config.yaml
positions: "learned"
attn_scale: 0.125
init: "trunc"
init_std_down: 0.0
optimizer: "muon_variant"
schedule: "wsd"
doc_mask: true
MLP neurons of a small language model. Each row is named by its layer, matrix (up: input weights; down: output weights) and neuron, and shows model dimensions 208-335. Each number is 128 + 32 x the weight over its row's rms, rounded and kept within 0 to 255. Numbers have three digits each.
After each neuron's rows, "fires before" lists the tokens most often just after its 100 highest values on Wikipedia text that the model never trained on; "fires after" lists the tokens most often just before its 100 highest values on Wikipedia text that the model never trained on.

L6.up799:127136152106116063166113069139080117173157153114167143113130171134107149134110066108159202118157160087142093152157106108064106108181115138155111159087110110146134095165102120125151127152152138153082135132143089155110120123180093137118139134144108101147108142046151141133127134070203101077192149133143103121101046129140158147120123136118136129164144049106072178166084164163161085109098
L6.down799:148111078137146123127191193113229144109055131172123188116112172089150112103120142081149176107145161077096106174123154092120099092164143146148175092049128149108110120181129103162123110186117089147145102141117119117085128146095110121095116081153110109118163114112129165028131107200130128061227121074155107100120083083133120132177126117111093154133138112167092138153074147096123147163077
fires before: " |", "\n", " Pts", " GD"
fires after: " |", " GA"

L6.up860:188130125131132117132185082124148045154152167123132079156164138082113154106149119094166120102109125173063167073091171089155103134126137119125138118103131102158094070120138058141140074161110141084128142162159151127131115148126132149136106123142127143098114097117118108152103139112116190087124114103120054191117166113139131123178127144145124155159125147135128195094108112121147127125169
L6.down860:172161146073094102126113122140177174061133141087082064124138142164160084114098098108089144175105134121108148155087101169120133130108170061109152108182128142135164117137132129213123116159129119090093142173155143123101091116072133118160116140112080103095158134152101113104174130085134146167088154162132118162117172111087140120129122090037130132096167146091123178115149104129125139115128
fires before: " |"
fires after: " |", "|", " the"

L6.up979:222148101124083159101161134110163093148209143154062156161124135181122155076134109084119089119119147080164139120111145106152136106140116175194166115127133170121073056092123123156167102079139119151151119135190091124055129145150174122123129112106119069148101127130071170143096113147144143097216147106178089115120112121060141119129105082123160135165116102113156191110093107130070137139108
L6.down979:121136136079171193129114101108175143132133134109075119113159156153149159111118098150106103124055134133137135098133120108104086130087099148181187069118082184158096155124157103112147148147156084138106106103121156133113119134082085054206153127156137062114150180123147101140153129133115166175206124065124148136125095169141114192162130106115136153134103142142128141095114137100120109244084
fires before: "|", "-", "\n", " |"
fires after: " |", "\n", "=="

L6.up1341:062102177123175064156135135144146117161108115172196092141116104185157177143122136138150145086100113069121103188105128104102130114183125127094165132137135125140101151069158145112060110103131075132128081155231109120114085198123184079114089142170097047170062128102108066165102109214083088132156124129118124186138179110128103130171112064100075141164126141162127100122099150158125136169143
L6.down1341:143114140182153181185137094122115173129117119083162152107101139081138179101102160107081129032092124103152138128112104118142110146098096098142183165172065073092102135088122091087119104146101110092094110157090110090133093181126093141107130080114147126066140123116164136103083090187048090150135105094124123110107106161131090055186123127162184143136053101078078140107196081064095107116122
fires before: " |", "\n"
fires after: " |", " 0"

L6.up885:116113127153137150139154143164093155165152147152161107126102102179090163111119116114116143160195132050127106124103141136059134082088088118142178099129103113144134124082154096093062111115078146106152179128110109122146140123117170143139131149134134115125111118142088163125093118111179131141169118118124115118143136120153125136090129131160087101143096171146143214105167104079056123133057
L6.down885:144143130210189179150081120087160087193113135108112187090139183028170099136131157094134162088133116153155132087091134138117113148114137150161161096059082153127102154168090118110145172084098165131114082118194142121119100168159122088105131151126144146140079063090096062187106134052064145115124118122151186144122083091134152098123146117121145115144154197131144183130168126140106140065100
fires before: " |", "\n"
fires after: " |", " Notes"

L3.up1249:190156169106098078110162082177124096157109104157100078126125154134101162107083080103124096105131135160134161097198112087139104129212117112173146137153135147148091074079130108188159097137099132098143118117104135086144095117073087085155135103196102121118098096104145143117201178156108130096099106175101163161152073096091129119110127175109075140096185171163161142150113157071168145148174
L3.down1249:065163179149142118155138136087109137174082138115123091131149097102174119175138085132158096074176084150197117108085146115129185102197086110090137154173121163113159119128123119163099191104098120103153071110113157119070104103114163102110198175164127126141175150180183130143078162138057137079101137098109145162118197082089118118126096143098164072114129152070165135175129071108116111112156
fires before: " |", " coach"
fires after: " |", "|"

L6.up3:134230122162162100038103139107073157218117124125166093111107139141087123135128112172137162178165108058085112173118132123082149154106130084113119121125104138137159101217087133150092157096112054134089098172145116109135068138092136089116117152144144154107114175150146073138121135135172128100129118207104155139184130118150081118125073098118144123094188082121092166149087161151154140116094
L6.down3:142129136146124171098141090110141157142117138094190170119081131153138096170190163135123114086123084050134129144110190115122131161129172142108149131083050098142171122145131145138123082186120123128210178083156154193216074080057130110125167100146116100092047178139105096198121114073131140125138067031099145195084100152120190130153097154166139107095113185137173137111161174138100120134129
fires before: " |", "\n", " —", " 0"
fires after: " |", " —", " 0"

L6.up469:152119137178113177149157126120130135198123139140154122107076149117176121058116119130137122102173176104111141095147096130153168111141114047072088118153155166201116154139125124108112127080108141136127098109108131135094109136133153086156122100105180140137144156150083133132102120138102125157091166113117114147154105079184155128158134104130245152166083145151095069123122096107115077107076
L6.down469:106189103141117161142114158142039094162128109210211161136155137138184155102110082146120118089148132081173121139093140113120138136165123149155153116092118176119147100142144141125115146163113140108147108138153115085112143140142111191124157127094077144146150117053135063151143199043091152151134149120130138122139174131081187067180131158050129139094143140185144149146146095114101092137133
fires before: " |", "\n", " –"
fires after: " |", " –", " the"

L6.up331:185118125132112138072107183133126101180164105167071061157166117127098111108117156177101102080162122136131100083151128115109148087084167109165087099128180098142208232112113114052166174161125126161115132098040103149073088100151082155122130144174075134150079086170143130100142125112170141122118133090150104072162059057148145094125146138133110146058096137160096086130081103157110104149138
L6.down331:102152089109067116152141159107075090118102080115156100060166116067087113102129131143125177110147139097132152146098124147132117110056114097106157173127143107122106148155178106100107195129092161163140087149219136159087113107130188149177121152109107096134112161135117119138121123122144207122134129146140095145153196112107080139157088081132209129147151177144135096140116134120124148202057
fires before: " |", " –", " to", "\n"
fires after: "|", "-", " Gold", " |", " was", " Bronze"

L11.up1238:161140158092212119107099162164185110150137147100080132107136124089114153089153122149055103094064102124109130141190181093090110091079107112120108098115119096166110165153098059095163103104153099127152158152180154085090062125102124125185117147086169113106194143118120101081115089122141133114153091130083149158058173128120081121128126126166092200154134111123156122091144124137122121115111
L11.down1238:123125154107156111116131132131115094117180137149079131135143136141105127149149111117155124130084173147098078122141150197110119132025137130143124121120166158117145117137155106091097173066124081171122125114137163091143166146069139146165177169085181144151122128113130186124150091095104152134159109132118169178111103169141127114121083137122086127112144106083105171181147136143105160117091
fires before: " |", " 2", " %", "\n"
fires after: " |", "\n", " Votes", "|"

L3.up1852:139115115102140157179122193139165147148162133084202149094149083134142120177182110128090134125110149117135109158144152128130157190113098063159135126139123138078127141134068083137152041091091086172122164068088096146205132090129154079068088164107108089117103114140158139150114101151197158111121115090154123151035129133099108120115107192032146113130120113142080152149088153136113133140170
L3.down1852:115171084144148076132141170114102145113159150119110120103150079126166134169165126132076140188085156122136111102139124128171125152161118163138068146117143090138140192130121150088146125145119177099095087127143160147134099127103086146105162160159147133100122145152146142143164158099157091154141191113089114121162107097125151123081135168116106136188140168135149125150174117158151093160099
fires before: " |"
fires after: " |", "|", " /", " on"

L6.up1825:100146127177148112113079138175127145133111084144087159122136069093169124129091146108155143091119136219116114133182094156098075126132161049153093075084145171089195096113146159169227140114107123161148135114197187105131175145082114140163169100128111132191145125120151170091150109176115097096068104112118116137143167151137104122174127139141103124124122083170114124099121178160153141128150
L6.down1825:119138146101178130143120175119151057184169057109132114111063114128136176127127124171130107084064165137116162125101145155124161155099119110130123068087154114147104168167138202087104158094109121134156075110118126199126166105107151111130115082142140094138148146131149116126118138140181115167160166127137132097151140154073144113206113146161182140112155161115147112203098113160173161179097
fires before: " |", " –"
fires after: "|", " |"

L6.up1267:116073131127152115162117162186123149097147106077115195066148093103059062163090122121128117181118124095115120079141112128171090156112133158121080092151146108130124145057104170103085096111140118119144084134122128213103122106118037145169114142129114184118142146098110141072145171162104082084094065126118136149124191147132186133125138180067163126096105175162137109149162129045161137167128
L6.down1267:120127162195147162208112051131149069207148061146175112105096056140114149131083123159142121090133159121135106148167072135158125125142179100172089151069047095154117100145156129141106068081181145086143110069110107082096116140128138097153151108152184199131129143126165157160093166115101173133128120144081119050170117113105138100160134104142177174122072153138127097133164085094086168189117
fires before: " |", " –", "\n"
fires after: " |", " –"

L6.up1124:162168134087131089180110125118144121149080109097144158078043142146155090162122101163115131123135111007104169156048072093141167177136119111140122045082168096134123130111139137156097145047149120208076135153130114099133192167119139115137113141101106150111117130077128128090123121120139154143127167142134122126088076144190124141108102087142158064156082146129107177114143097173068103105133
L6.down1124:183180125167088043119110091133115144101159153112031115081115096100131115151105090097122144108073159124111152107119135106096139135100101179107120119123114117099156114160147169209095191168117136176110178100110133098179174138079044120118160185070154127118155152096107145164086128162131135156136134142085077133195170155121106105131110160141124143107137135174110123130094204180153142152060
fires before: " |", "\n", "|"
fires after: " |"

L3.up288:112090146113088173120169104180111151167151125087089166097127180092117119105109112091175083095110127123100111110152153110148101119115175067116090105168112077129193105077152115130121168152118106149158104105094111079121168123164150146119119140160148134188062155107131132169146093064160075128090172171089133181128128108055137103117116129135146231108086076110115132165130108148165144140125
L3.down288:128117112116146140115097102166090127083110154159222105140100176080154139133167126155123165054072104160109124104086124149115132092112125116148110096131141135112097175145122112163100150089181086108095131128213140086137067146131203123155152155045146169097143153158113125131126143078084160121127126175124149135075124119148183167142174156136121114111145086108143122166122118113028126113140
fires before: " |"
fires after: " |", "|"

L6.up79:137138137050139162119137111145181120114140121117177088100106148178122117147089145140123146133113104071076120088135130123157107135107161193167165080130178155115133138075143117124075161100150078115117000126140116060140137129134116149095122157139122146177154204095149114110130129082158070150145113119100135124090116102101207126136115148110131138177113188096168105098109070167141069127094
L6.down79:137149127148088122109102139129164161141127131094057123104084122111092163135181139098128072173149117100144160147050158073157133116106098129168115116118120100124061094161122128144122083157155125121112137082049134113151166121151107154140125113072082145117140175133128154106144098150101131228074138151075095128099125120121130196130172137171172137138135115139088105092114140096137125122110
fires before: " |", "|", "\n"
fires after: " |", " Private"

L11.up857:101123133148102120158097120132124123129131109104032115107172100142047106113112091138151112162099112122129100112136095173093075196101142116074162089135153171140157121158101131152146041102186107164111100129138107088100122123101137116089089110205151156112161182136136090093121078107142130102067080117126125110164143101075124099147052122125098127180122141097167096103124089143132157155155
L11.down857:052095125166138077144078126038150113099128137118112168109126117147186195176123162092058165149164146108111141130149058092092157100155115150107030108164128139149144136181139086148131149177084089109128153110099162149112072109189167116101031166162117204083117104203107136124123168116103118086122162183132119124157135108181149200152122163099122095156166158160105123112157123128163127149147
fires before: " |"
fires after: " |", "|"

L6.up962:108113106125085154162112131058112162130140102096174157109149131148080159103133165129106142169114078112080182121165106040060172154070131137120142145132087163128108049119115110109111078123128112145122070116135137177211161131088103127131138174122135095124142154132162166176151119144180143098119173122140168130123164173061150126124076061105135100165156145116130130107132117139167192144146
L6.down962:205133129164088186190131164176148118077152090144038154147120153144165148148093136160144082045080133127157131117067116151137067127099172179128160115106114139131166142190094102157118160121183125152109146144039134093168098176108155075070111070129118120111098151111138128121134119129130098118121150139105155133199135101131109141126127119150100119155140136092131094150100104175196171098097
fires before: " |", "\n", " –"
fires after: " |"

L6.up204:129081100120115120082045157039055177226168137137145136085181151153125168140148104117087108162110076102131156207176111064101130129135142104117077169163191143102105026115150207143114128130153113122196083131116083162107099127158145116161135115135119106101127143172131140148125174121100123107089163091133133127173140099135157131111110209134092202074106124184158125133104091132094153127166
L6.down204:179125125181073100151137110168118098099132117099103072073142075162155137148130139112172108173145150127160166127147123123125185094163158164187175098130110162175155115070146074151124115132098145074155063106132111014128169117121095095114105091085158078097128144156108163082154119134202158154143096141145096148055155146110122051154150080133119116090119147137158112111102077116161093128098
fires before: " |", "\n"
fires after: " |"

L6.up60:127070140116158134096139104119104105129089086157164137089134096092124115116095154175123123135126111036109127174164126158144133169123139134107097193145083130157138177168124168144140135152169140105139128110173168103096132132155137120143110151182102206126173112128107087009135135088212099123122090076123168103093011108129130172173102096134109094092141156120105137155144168146097103145169
L6.down60:175148142109082105098149129111124116123106060037077213120075190160173104163152155164172151115114146154134144141131091107093161125133164154131110132104126070144157187106150164109121153113150109161132106164080103181094189142203117098091102073148147083120121130130133139098167142211114112142100142101119135106178153145156110090158125138168189109151111117120152106147135079124211160152125
fires before: " |", "\n", " –"
fires after: " |"

L11.up981:112141118132090086114037151099091111110140160136103125139122105122198133127144144063146136163159127160173151108159137137141151056165133089140166138076136179110171074137116137168124121067104137086130192145172083115116132076080130144141123184082129127130132141200124136109135128115131098133160143143103128121129118125130116127171142161146120095144125122146128109107136150155155132130148
L11.down981:170120133080154103125171129109156160121104152127083123100092061115136142149192092134166086153106078152150091132157165134138193162138079121115088101125100188088216114184160154177103129056112093162188145132185100127095152065131187183095117180113098176117159130140128105163137133105217155147132165146101133167148113107125125157139131064148162081098095121101100061135123167114126191141113
fires before: "|", "|---|---|---|---|"
fires after: " |", " a"

L3.up643:137157127092138111131187100153103135128130130112204132139169127120070069141137098145121130133125119201141127157136084147082136130139132111197139153082140140063115103118133182113105114154145157130120063118129086135143119137133102129144140115083192091153134140130077141105160111141117115141129085073108124140154157089136141079152146063107121144146163123080143129177099156180088094156144
L3.down643:107093103099057098147159072135208146105126154099149149135126126144068106162146119105118074122148125178168094121119059191140130029233121094155090143176150162146154129094162138077150141119119174144129082130084131201168143153125065166073155161086173181146110182120144181119126103096156149039134064037101142105127162118137108159176150113133113135139139120094130116140111123113167172104111
fires before: "|", "\n", " to", " /"
fires after: " |"

L6.up1414:171175138078044106096178142131120056175108078110088105125150187193129134144134098075177097192094091108121092094117109100066147144082158112145191144149113096119093193138087170130112099133099096144104105150217147135059148142126107131128121152093133213104184152108124139164128146131105084154115125163096145101138139136121089089075164137151113144085126071079171184130136115124207115132148
L6.down1414:118086135125145093099228082038108107108133099107148130125161141071118121125142105097111118068136115115136130113125170121166088219134214099174183101118124167117050153190137134067115100131142131144154127172054141146125146097118110168125090167084136145130099160131140124081129173067133135166091146106131146112139122138144072103145119192175135084115118123197182185158101129118103161167123
fires before: "|", " in", " |"
fires after: " |", " was", "\n"

L6.up1596:122121111139164188145131148107081169143093075122103169137118159181117135136086116190058104072139133128149066167109115140117140084129132127133117099139090182149152125149131104122106157110134104099138086123095105088184137128121121132118122113191137114196064067083062083104142134108105083150075133095097136151104122091110157193148120124095113193122176109150104072127097082197163183062132
L6.down1596:069167108124126112128138129121110136070088120110076104143133159132144177108106157163090177096093116134133086130136117152179103140162170116170110150126157137180118101122106151214152163136129141091080096155141128137096136152122092137153137176064150153160146151097124132123094133248123190107120139128137137158153088095113133177158148117131127180163119117085139126148156145121122135162132
fires before: " |", "WC", " 2", " 1", "B,"
fires after: " |", "|", " o", "("

L6.up1374:061096147155130096094143177114118164207154161127190093097102135149116125109101150064131160098121115077104131118140093108139131125159113110104153144100158178181168152145126093188110104131163084126127190143100158105144142092100205154085162145083131144106085144076109058162101142096046168083102158158121157139074122143112068169097111109229117119145102159151141073087141133126120102117103
L6.down1374:161143137173071090089108025087111106147139048161044156155146088107110092111132146121171074146132126087160119171070153158115166189123145176156131063118111133131094082139169130081133153146126150142109103150092125048014144167128138111160150115081132174095142117074085099136130207195133108122092200067135115130136166120131165118131165116117182142099099133116126187082180152033171159161100
fires before: " |", " –", "\n"
fires after: " |", " –"

L6.up658:095080137121098037110095132114155121156169182127150156118138077138120159084133121084118126166071117088120150099123126079176169080117150154130076142098174201165145075099098138161139086112171155103109157107165130168146088071180104147102129151115145109196139130177112159117139067113121198123142132168182156187159103104098121196068116078124102121102149140139123143125124134108080157118150
L6.down658:136144122062151157191180153181129133128209085119255156134080170115103125180124106117126115128109140097117150111076116133105132179188095189127133147072092144161090134104159109104141127074159147128141126119126105086137110145096148152165136172174168121095142043135136128191150119074134132100127171126144071125208152106148131114121084092169163108131118159136119119070143125164109111087108
fires before: " |", "'"
fires after: " |"

L3.up1102:160166134167121129086119145166177098191063107076100094097032174073197119161121083227150125126119072092136118158141123166154121115146106088148140095152102120085111139157158108175165102193167159097153153163121117134101140140120128143110124131153143157095087189057096114043144095104123053174093180106128114151143112127131176098093153080151136142101160157136115147131093153146187111064117
L3.down1102:103089148117110155150130143103117130101088159181094146135131135135160125138115104095121141146112131141126142120103119133140186162123104214146177126138110122090143135201159082145137095210069156150129115119165172114126157132112174143092200189134092168126138153147128176121113146090180115122123128120127170108118138169146123105129099101119166095121145066121103126128114102160136092108132
fires before: " |"
fires after: " |", "|"

L3.up335:179123127162026106147109178073090175101169100165128164109120204146136157138123113142104123128131156172177181139130106142085094164075139128100156133137113114157102126130153149054124065099128187134121105140118124142172096069103085124103118063097129135125120123177128158088069155056115156170151128185145101084165123160139119109132106121099072156133106127101160151076111148181110105095121
L3.down335:162133114180141077205116099108119150092131132148094139086140172113134123093089123137137154084117150169142183114147119082150156072123125167151093137165135123164108131126194170087109154101121201119098128120090166097109105077057169115043113141077127110165142133144101124137161152099125184152152175119156093094147109165184061169198168074150100131114120133090155112173194125121111150105136
fires before: "\n", " career==", " and", " life==", " life"
fires after: "\n"

L3.up1520:174123172142153147145087140138146198112108143121109122141151112133120147103141084103143081097084106142103167121110088156172158106082138141106160127119111154097127111120116163180118156129117114076108169126075153176069129121172105156145078142154177111134181147130112103176157185118128140146143209152116084109148144100053100159077163086064181183141118166164112100131076117152094128107186
L3.down1520:137077110134159102107164105146121121109118101116165172167170184073156182130171121185150090125091107156077224140088166180149110116129143145140127115079109205131137150054119085165118115093138098088110133090099099136076136169220126083132139144135131148074157122132150147178142133138174089107082186152121105138150088134148100111095123180097156161113110117139149117078086138118112130155188
fires before: " |"
fires after: " |", " -"

L6.up1296:148223109159158118144122154110091123147106145149184139108098196122111167114144140159119118140121136116159103118145055077189065088167141145155097149162123161127138149152104064106146170125117130145147161107111072143088154126115147170154168173125148099157104143073134148140117140139106079081115137079165136165121103088114136201099094111025104142118097163154125207128121147148177096120106
L6.down1296:082191113135156093142090145062146113134130146179169141149161137134162110131133177105137160152215104114159132102089124126145151187181116168143117096127098179110080166105118098155179112114149127072116137094134070189136088065154133132135123134168122144174152137113092128086124125105143074119133203103146127096165123090083136126107090109123111116153111123136095134134126099137179158112145
fires before: " |", "\n", " —", " "
fires after: " |", " —"

L3.up1153:135104143135147190146120135095107144120136111147088182134085105074125089116087120168162157150137149162137189096193139173106158070150115106096095084189114071113155129175101145160147184109084158085175140101096152132186111150129148060105121085123162135161159106113110126079102160164162107173163134109093163089100125115105111119140091124106166176079026101151154096092115135159138136130139
L3.down1153:070130118160100114136111136093116176086115171141105122134107107078125170144118140129185138083120111107171085081169100117059112084138080104107139108117133055086113117150096143068114149091167131081180121153069192123114111154103094076096120101055156144143155137098135116069138109137099093130148141093118132107065139077152132107160130137138137159096121100126181121178095095190167113171122
fires before: "\n", " The"
fires after: "\n"

L6.up50:116126157070108148160133100133125137170060124135213149063143095133191145149098120144159119124134143110149112113143146131159165081086100127132117112153107110121114129088163135208098102102179057111107129124112097086092130116147172099104081164156114133118149077083083142110119082093133108133164133074134124104094158147132154182109126138148095101146126158083076079098137135188189127135132
L6.down50:113147096134151086131148095099153135141117148128096115112111107080122112148124058099142086113101139112189091138122113118127176206093086128130120090113158124114108158089171120113180088124162111167114167147088110109145120088146177176141104118108160100117173192078145142119082104148099133172219127105128118110134151138104057131139179165121143136130100115146083119139171054176120179040132
fires before: " |", "\n", "|"
fires after: " |", " –"

L6.up590:171143147084128163114128130164083112113171168211056138195068077164135120182152131116116115151181128187098127119123126166070175121198125145081140098099150114159075089142163148216178135162154197137116158103102167110154143195127141131148038120083077155133106145111112116159117136155142104125114071109138076182121149105086132131076177114165132107134157121117153106130122123097104106118161
L6.down590:153120122084113135080147115060082123132163146128106112131138110151127063155140084033139149131124105100118135114109116140139178067162090118126127098102139188128157112069148089101141094109164118146159067103090181119138125185119222167214107132157112088154198136137119079116073177133155066134134137103150166100178152122106114151142115142158147169183148122111185075139106039077066145143152
fires before: " |", "\n"
fires after: "|", " |", "=="

L6.up350:102118151140117124152103134099071122188132155174111093076160199107172116112070115126105107119128124114145147075193142072124173058128119126088128152129167189123185157092108160099146148136184163146177171087062120071106083134161123108092097128175176107119142162094129085155137130153171101122114150060177192121144158107175135106132130143123153145106124142123102201158102139140150101114075
L6.down350:097181134097127147119094160122072141116131150188198135129129109111164204144083137091123123045138126077106093143113058142142105030086103181114115136080126072089085099093086076151066107124100051098135120143144111095178134105101161147196143111136133105089173154127084186118103157013079135121140181133132135148152150144087099081162184141122158122135073182112130150025128115127077119105132
fires before: " |", "\n", " "
fires after: " |", " "

L3.up383:079146107126120081096120158088118159134130114149126136128152128162114167124132145110116129179068142177110124057109109155125056125159178104083140110134170199115124191108106117145116134160093089163140157166106172124115116109182122161116140132112172103123079109122131145115135207137125121125139132122139155198096117042148096113130156156127089130063148092159112150094146127097148101136060
L3.down383:174136066095205166161120093132138052079092128116076160111089161075108172132168091152077166050145152117082090125115144104162165123113163109174101142132128100130126117211120144130089167099134143124125159147121101113150120069159171109144102134110136093153127127093144134156120118173087126182139142096172158117091145120123137109104090084123146134131179157143174073180097120081131107125060
fires before: " |", " Oklahoma"
fires after: " |", " vs", " the"

L6.up645:127043125130137130138103123098148129124121099076175106101154128150148168091100120112124118100163091131179112115142101099159124087152061100143070141177118147141084181060153138157129200144119117139115104112154110095200124097113127124073103116106120129115168130100119135094145131122133156104183087185115141163215117107072164053149148165197088140110156096120137186142122090117069112162151
L6.down645:113165088065113162143137116133178078072105112104133106118132137158085117144124124174130076106066100089138137108062133152125068121132137123128147102144192149117114088136168152165104127149114079121164173146192165085134099091099140138147109188127144146141129113118132140118124143131102111171127093099120127107107051162118189083125110086160120126087197145131110177144167093128116137190071
fires before: "\n", " and"
fires after: "\n", "=="

L11.up945:115080163157148186125091127152151101076175149141101160148137132124170142134097097137104205084135108168094151123129090183138116123208129134116118121112147124166080165141154218084145151121151091119099168124117059088118097113163141091164129175127115124113129110137117156153169151151140132137106148206197164093115121061108098146193052133160114200149114124172090126151096105169143077135141
L11.down945:081121128143159180152186166146176109154089189118247151151175124108130091202143112095088117175108132144147133113113143108142154072089182113178173140092126141117136154129104138115121112134143152088145188151142137122147120108134149135127145100112090119097107134110123112155128055134198097155106103153093173061053170090181093138177140105151148103183143124117122085159138131078104117097136
fires before: " |"
fires after: " |", " the", "|", " C", " on", "\n"

L6.up436:126138153134155126147148109154168123186126127095212190084109077135132124131107114141102090122115105016104124126084113180224188149093159145128033149188116139111108155121150147101089095136178096114137090093181159111139115143116162084113142137107174054112185151137121099087143091124132163154175136160088170156129163174113117147126108107118167185121172141114142109143129153118210156106141
L6.down436:117170102192120154134072103169105116150180103133132131124019076097090126136162120125111121070143156068167108141121127101124159135161162091132098066069111088131104177160147133106132102159133133117115126144054105105125117155103133127174112068084170171116142137082106124097116126090099122202174063150119125111124190113110120126157154121127129120113116156118101106126181076082120137150105
fires before: " |", "\n", " –"
fires after: " |", " –"

L6.up1895:132129074134115125148137138136153105136091132156168173082106102164130093142122074032098115137182101081164167148103135118169128140110118096122130120136137046172098144086155111146090126085160123126100064126055073130154097159190109151098120126083166152107120111145134097139157105118083140141197105167155188169136124055084091131149144180121129118133153129154154129071100149147115148084176
L6.down1895:082173114156140138165143096150179141168139132168101139094127048083132181114154119070135128075123123109181143108077170128110155169147089097105152099109146114112104135161132164198143136138138128145111148152165115117137086137059137149222122151150149127109133167116123189132135155060116129147177111143134168149101172092105140086152106120159142120118139176144144103151123074067105110086168
fires before: " |", "\n", " –"
fires after: " |", " –", " —"

L6.up1211:154142106114126161085127110200115107159171152124167075123115120123157177171097112141152142175087125062162083152115114172080046176110127122097104132120141082156125193087143086108172158146146150141160129137175158149186092105177069137112072160096120106143078117140167110142137114152123095164145092117103154134116120131131180183096141110048078138109146137123121171160155213146169146100192
L6.down1211:102193126161061069080130166154117102129178158099181189072145147104102120135075110165115104066141123091108202149147084086159068138189104060124148151154114084089127170157086121079076093148128144136161178146130068155152167165179092079164124123066149132118113151139125074131061111106146103114123151131087125058167081095114091120153071173149149119150081113112121139185125191131128167150055
fires before: " |"
fires after: " |"